config.yaml
n_layer: 13
n_kv_head: 1
norm_place: "pre"
parallel_block: true
init_std_o: 0.0
lr_mult_qkv: 0.4
lr_head: 0.00564
warmup_steps: 28
schedule: "wsd"
decay_fraction: 0.265
train_tokens: 736500000
steps: 11239
dataset: "wikipedia_en"
MLP neurons of a small language model. Each row is named by its layer, matrix (gate and up: input weights; down: output weights) and neuron, and shows model dimensions 245-340. Each number is 128 + 32 x the weight over its row's rms, rounded and kept within 0 to 255. Numbers have three digits each. A neuron's up and down rows have the sign that makes its largest values positive.
Before each neuron's rows is what it responds to, as a language model described it from the Wikipedia text at the highest values.

Responds to: Early tokens of a new heading, section's first sentence, list item or table row, such as ==Geography==, first described, and Belgium in chart tables.
L2.gate1001:150119118136113181153104092114151122163097127122093127178132107106100140097110152135089089150119139094101154169139098138106173134100143099149042061119134123183101139033115143146114155123102078145102096098119119110139112167120123118143099110104142143079152121128124129141170125160157162070
L2.up1001:133109134166085132137120144149103171168161118114122125113153143092186087117097112122065150130179139189137185095162110110132228102105117112128133110159043173126130164157163168128134132069076102071178098097141115146165128172103156099109118140164143121159166044149114190135131102173164127152
L2.down1001:093107119125104102132122126156105135124091096137125136157121156155164081129090110149092101139116137132151191084157127124117165129139132096102153143146092131144122124123141186132137147120106141106162118066137104120112083211119160086116115139169119096149118029094100138180128106176157088132

Responds to: Assorted mid-sentence tokens in technical or scientific descriptions of species, chemistry, genes or materials, such as also, other and (.
L4.gate672:125166099127094140128102115153108149138143210090127138126105141148119173156150114158188184119156097128134152127164075179122135121130093129114126150116129093119112132165153063109156112133155146163128117140148082118098156116089050156171135080178145152123111139138121155078107106077160099147
L4.up672:110158122073108112082153157112154136110097166123034117116142156130136167134119131089145182144170072072168127116150127140145135100124083183148138132171125101090081214131141150150102133087083154137099098133131045129140151160121182154125141101139117149155129122136120168162067125124168103114
L4.down672:138134121133141091147109138111099114109151073132204158158089121097126170153137130159166106111088152146063090146106170110124108109130219112128105158163077175089162065143103121088159088195126156127095188149140142120096112146105139099179092136130133102134108149136176105112167184177138148113

Responds to: Final piece of a word in section headings, table headers or field labels in Wikipedia lists, e.g. Filmography, Albums, Medals table, Mayor.
L4.gate914:118150106087115101144158105122131166084180113160128171126051093115139118138101143098074145171160131156085140055113217171184146186142112098154123134143154098114164138130157100143125146103124161149162117087107094118111135171114121108103129099176164097177121162187117162175136113136167114090
L4.up914:112130203059098143127144123103159177137138091121115107178106136153102118128098126157132158072150122137100093116057126142111135128145180163151082110146140123126141127078129155124153107222085064144111059110065122132117077095132167148114095086140150164076101132148117129168171101141161110087
L4.down914:102101108076147166157122095138167076134085132104132116140169148140123129128103101112060103145114114090159135122203160143119092074129120167216071129155159143078147077141112136121093118104081148095102096075137159108142136191068147179117118123227114160082150077090138179082107163116128091081

Responds to: Ampersands between author names in species authorities (Britski & Garavello) and word fragments inside names in sports tables and lists (W-estern, Ori-oles).
L2.gate317:136161146099079116101123055150208190142130148141146165095134113153131107094120171052167124142154046077099158152113158154103100100103109093137132097089168118121104155124174108127116178111167095100124116110147152151155164172102109133166193189084133184129114154111114191066087174140112103151
L2.up317:096116145139111084124150159070145152102184134182127073167178124124140115109127142171076121162078155168187161083102102102125152141158099126092133185160132164103140105159140126110108115161122114109136147116174189127158163078123087119053091100133086123156116087159126086156122114095071102133
L2.down317:091169123123100116137148166070073170137205130168164060141099128116118169106122126138119120104126143134173114098119150089108116108186090095117172204142085141101139125154167138117104086149129080114187146116140124122148100035092042187118075054121114137186166177115189106198122143163097071136

Responds to: Fires on section-heading and title words such as Career statistics, Family, Awards, Key, and "=" at article starts, plus digits after decimal points in stat tables (4.83%, 39.35).
L6.gate333:115140099176111108113109137140156125120102096156143094134087116142084137159162099160129083046151162186138095137161141183050097178128137149103090192133159103131181155149098092110080165120128131203182162092073166182123147126195083151141109121105157107037102114143143126122133079157130130131
L6.up333:124107149183171135166108074101138100192172125162088102160165106107128134125131088130112171136116140125130113133159173146143109134118147161084094132145109059184126171137105130063117103115136157184112123124071155073144173152163135049105158081147103140109173198140117143193142120159201117131
L6.down333:161148130113104140132064133079159191160151084117129101077145118112083129108154099080120131158142115114152133086174084118129116099164099115124099099144141164138118134134063123139137125121100143154107153158142120094105111101116124196162144078155077096119048122125183108136128195173166147056

Responds to: Mainly "by" in stock phrases like "Preceded by" or "Appearances and goals by", and country codes in sports tables (SUI, AUS); weak scattered other tokens.
L2.gate114:130126160157141166157096132162125142089181135143161157114191122174170136098170157112124092157111093131072105119119136160192151118128132081149128104129097103162161138107139152144097196137149146093126091166105142147154101144129068125145137166162107152104130169110089134129100119153183170121
L2.up114:133069129098164123133137090152159146128114125108136091114154175172134179159106124141106113166136101169112125097155090124181129123147111071130157156144139162110187176124167156144082161183131118092149123155126178092176114148151102136192155113116133099147110142158118131108154095134189148194
L2.down114:125085130102119121121114106095144102079173158105152122128174156136151184139148142096141106125132132161151129107134145115182103126089104139113089121084128125163095128156126179097107096100138121176138133097100157123143210126148112070102144080152122136107162168115107077143143115097168144105

Responds to: Tokens followed by a near-certain continuation: "97" beginning an ISBN 978, "as" before "well as", "=" opening a new article title, "(" after listed titles.
L4.gate1119:185112149135159135129117130169118190106070118072048129119091124098168173054118139101132088083159104094130173121165092136177120111078122159115153138175146109093120167129140151145085163145134175039134174111097139083159128134108092125179118117092142071099136159060132105155103139162142163121
L4.up1119:153131130109136187130146106110141144079155120147150154135121170125151180140173137126134134123078182140146132187149122187123151073152105223141117134141119126125103150170118145084078118165118168145147076116071182117105121114155163104154114147158140195140138102093129090139116079119154129078
L4.down1119:160100165040162200160100108165124074116154117055174121123143175151118150128106109123107133198137180099148105113144157111138106117124149137140110117123124126113073113127116146164107131120148124158162080167165102154128094110178153074133108129099100120128126118150150141099109134068152120081

Responds to: First subword piece of a word right after an opening parenthesis, quote mark or hyphen, e.g. (ox-ygen, "ass-ault, (MS-X2.
L4.gate715:185056077126148178087129142139136093186113135148121130122158132102134159124118176188085145089113112077183137139118077104094173102110165148171137076112134166094093137143116157074142146131093127142156077130112086116156137146091114081123062163100095077140118133130044150119114150186134150157
L4.up715:124146083118192123039156169198129130137150141100117140118121148132131133090077144151102128101145104122134147153088099110155158121080119136163137135155161123128100142169146135107142100058124217149172131131118111106148101165136119128120074155120087118097102092165132138141095141115163087117
L4.down715:119149084161132104142082136186084126131178138114108163068113167118179108126128127105065093075124165146097077165147149138079098130131104142154087109131115107103160120124092073117139154111145151142143161076117169103160126130113142098127140048128126082147097161114142126145144131117099094081

Responds to: Compass or regional adjectives, mostly after "the" and before a noun or "of", such as eastern regions, Western Conference, Northern Italy; also place-name modifiers like Massachusetts or London.
L2.gate1080:153146127145075145175111156125113049110064134177137126129121105072086103102150121140104111115127134129150147136133085134118110078174171152120162141097153198136179206124126111125155139192151089122092005198156132147100132136195144110154115063122123166124111147169136120108093150207113139086
L2.up1080:149111144147098119163138184150117083136151102153117148165123111074157076090188146140077144133103145128161105120150082161102122113139097143073157141071166120146177149143140142172122100150091152149150077118167099141106135155198143112174150055086116105155141121155123217128105085169120056104
L2.down1080:182050151153148115132134122139107183130166101101096138155117172133164078126146188096131112130136063145093099142186071138126111156110082071101146163106216065149155122129092124155111118105117198147152155142181096104155118116147139065118154063131126147196114151142128125064176077122107143181

Responds to: Later pieces that finish a split word or name, such as Mon-key, Typh-oon and So-chi, plus scattered verbs and nouns like consists, attendance.
L2.gate190:152175140158148146126152144115147091147132150148084132112176174151158093103118121122108099157138129168107127151072103137161091130137153105162155152129139092110108133104097182136079114113156104123155146181068137153165163086066184093128116130164148158144105089103161154123134188109157090060
L2.up190:111119136152157132081131140141148089155129143127077176091109145151157155083067138136145118059101120124121148118114115102154171176202100110083180145137082132165112145121118146120108099118117142061105104095107153099185082067140178128164073135170067100137100099111094124181157139128087089120
L2.down190:104100123136152137102119082113171157114127129128108199118126122168156184153089124148120143057072122140123168130094104085126133156147108089109191180148083155164140168145132174129170149112123158072071135126111200066172086109151166083137052112162102110142091134079082111136141126129094077154

Responds to: Final word pieces that complete a split word, mostly -ed or -ing participles and -y adjectives (flooded, popped, rocky), plus scattered "of" and table markup.
L6.gate120:156121189153120074110087187177175084180073145073109188154081108139131167092181095153115138153119099114156116130144143060136123128127120129096097173142120178136137183089135125125101148090151166143164117116161137075107150161113126085151092117203147077131104065173138173152116170151101149097
L6.up120:169167161173141115125156164145154132076054121057144148138098155119079138092101151144194102137113079181161136088150149119156106150147181070137124120067103108157088111079091091093123161147106168125171112138111123121149062141161171138112095119146134066125107191164108110159124134119097128132
L6.down120:186099142131122117115096127134126106104131116080122110127077118151161119121136173134102115142122106087121137115109139112160124135112100132112124154096157141096167151154136125112133134120172088119147166146094140088112141114090151149119116071162092085171090064109081138163149152064134153170

Responds to: Predictable words in album, song and anime credit phrasing, such as by after produced/recorded, studio album, key animator, Peak position; weaker scattered hits elsewhere.
L6.gate205:209128145123140077149171111120094087070133139116067108159144144131168120107101118127143188147099145136173202095142081092091129159181111149092128113149057099131125126100184099119061156144118088104116173087098089139156122105164095086143173082170080104087087114136148148137142114128119181094
L6.up205:202085152096107125094148133153156069101108092130162124113118136105062185143101176113073145146123196209131155120151204110107160183163064133115184152154160136125156159079126092127083120117153175142109129100105164141106114154138147041157184162158119114149130179138189153114082129124176138096
L6.down205:174141127126107101045167187185148098084128129166172117138064101157131128180164095116155174158099112145097125111116096150168092100025203110100120113132129138100163156133161129124100086156133216113119121085093155087128166128115110140098112125167112122105094164102153155154085105180121141135

Responds to: Passive occurrence verbs after "is" (found in, expressed on), gene-table "Location" cells, and sentence-initial "There" in encyclopedic descriptions.
L6.gate797:132152094103087088130173084078125110111095115149115130059066090149132099180121097169175116096131132092113159112146099117106141125080116107083123094164156119146150163161095125145132141100131165137182047108155196123085160121131113136163129133137134127148128105110163143119094158142149175137
L6.up797:129116147119096121103134069124103097138157156103088096182098184145146121123181129152098113133154114158121153110079067087121124157133137093140127146157155129162066104148149151124141113128126061135144127120144150128139141135141121156130111157154048140130139101124155141175084134179116115129
L6.down797:178125167161116163114126094107112197113143109156131064158145157099136105153129168174096183133161174116128109130165090168137111137154157148116178139136139141148148113130076135073156203117189124144124149095103153125118153128132153162076125177166140077098158110087109187106109104112112163167

Responds to: First token of the head noun right after a determiner, mostly "the", usually followed by "of": origins, beginning, help, death, western, dangers.
L4.gate816:171141173132153164172177092149090124196180126144107121088129178121142115083176130108108115109073092153160215144162113141163113157089155129159089157076076133129167152154157115087210128154124086110191181183112128128108153170141079201146151111151092114139227110093136135124124085162136120089
L4.up816:148118150161162101120156030124123086093137115113111124167113129110109112084168119098123136120093106126141142104123169130142108143096078150153164159047128163157117149058154064138163133156094143099185181163123104112147119096134140141109119081108125099152166194117118164132118165150152163096
L4.down816:191186100091169167093153090095149122087144122055085121167122122139157061093079173084122156121129148158160050112121085114116163127150130125170158190145125160217119137031084186116112163125127080092105165122109144168133098149160201122117076111122083147156060154153206109152131165094120159167

Responds to: First word of a description or heading in species and taxonomy articles, as in "species of fresh(water)", "is found", "is native"; weaker on headings such as "Stage" and table-cell starts.
L4.gate159:161115131119120149174143140159175185097102158143100157132165132084114052104142154134078136108130147121140113104148154114117137155123113082191187118186095094112143120086118106109139175127115051139129162095104091166139176103127081112114148148117103185135163164113156140146122137130135129165
L4.up159:091125102160093150170128126106073132150164096129135091182125139142099131135104131151080107172162103128117128064098165148132030168134140148037220113060127102118116149187155108060181100117100135165170120134162105152091135089149070193149069120172157137149108116132115165089120094080058170169
L4.down159:101091132130106177143045080161141086131185158123191146151096115152136105109092144119147127172164109134190168089125136115103144052126124135109160118142153048139103143100189160107178112093162073191103120158128130156112126096120099084161125107121162078109163160134170163114150158128156127129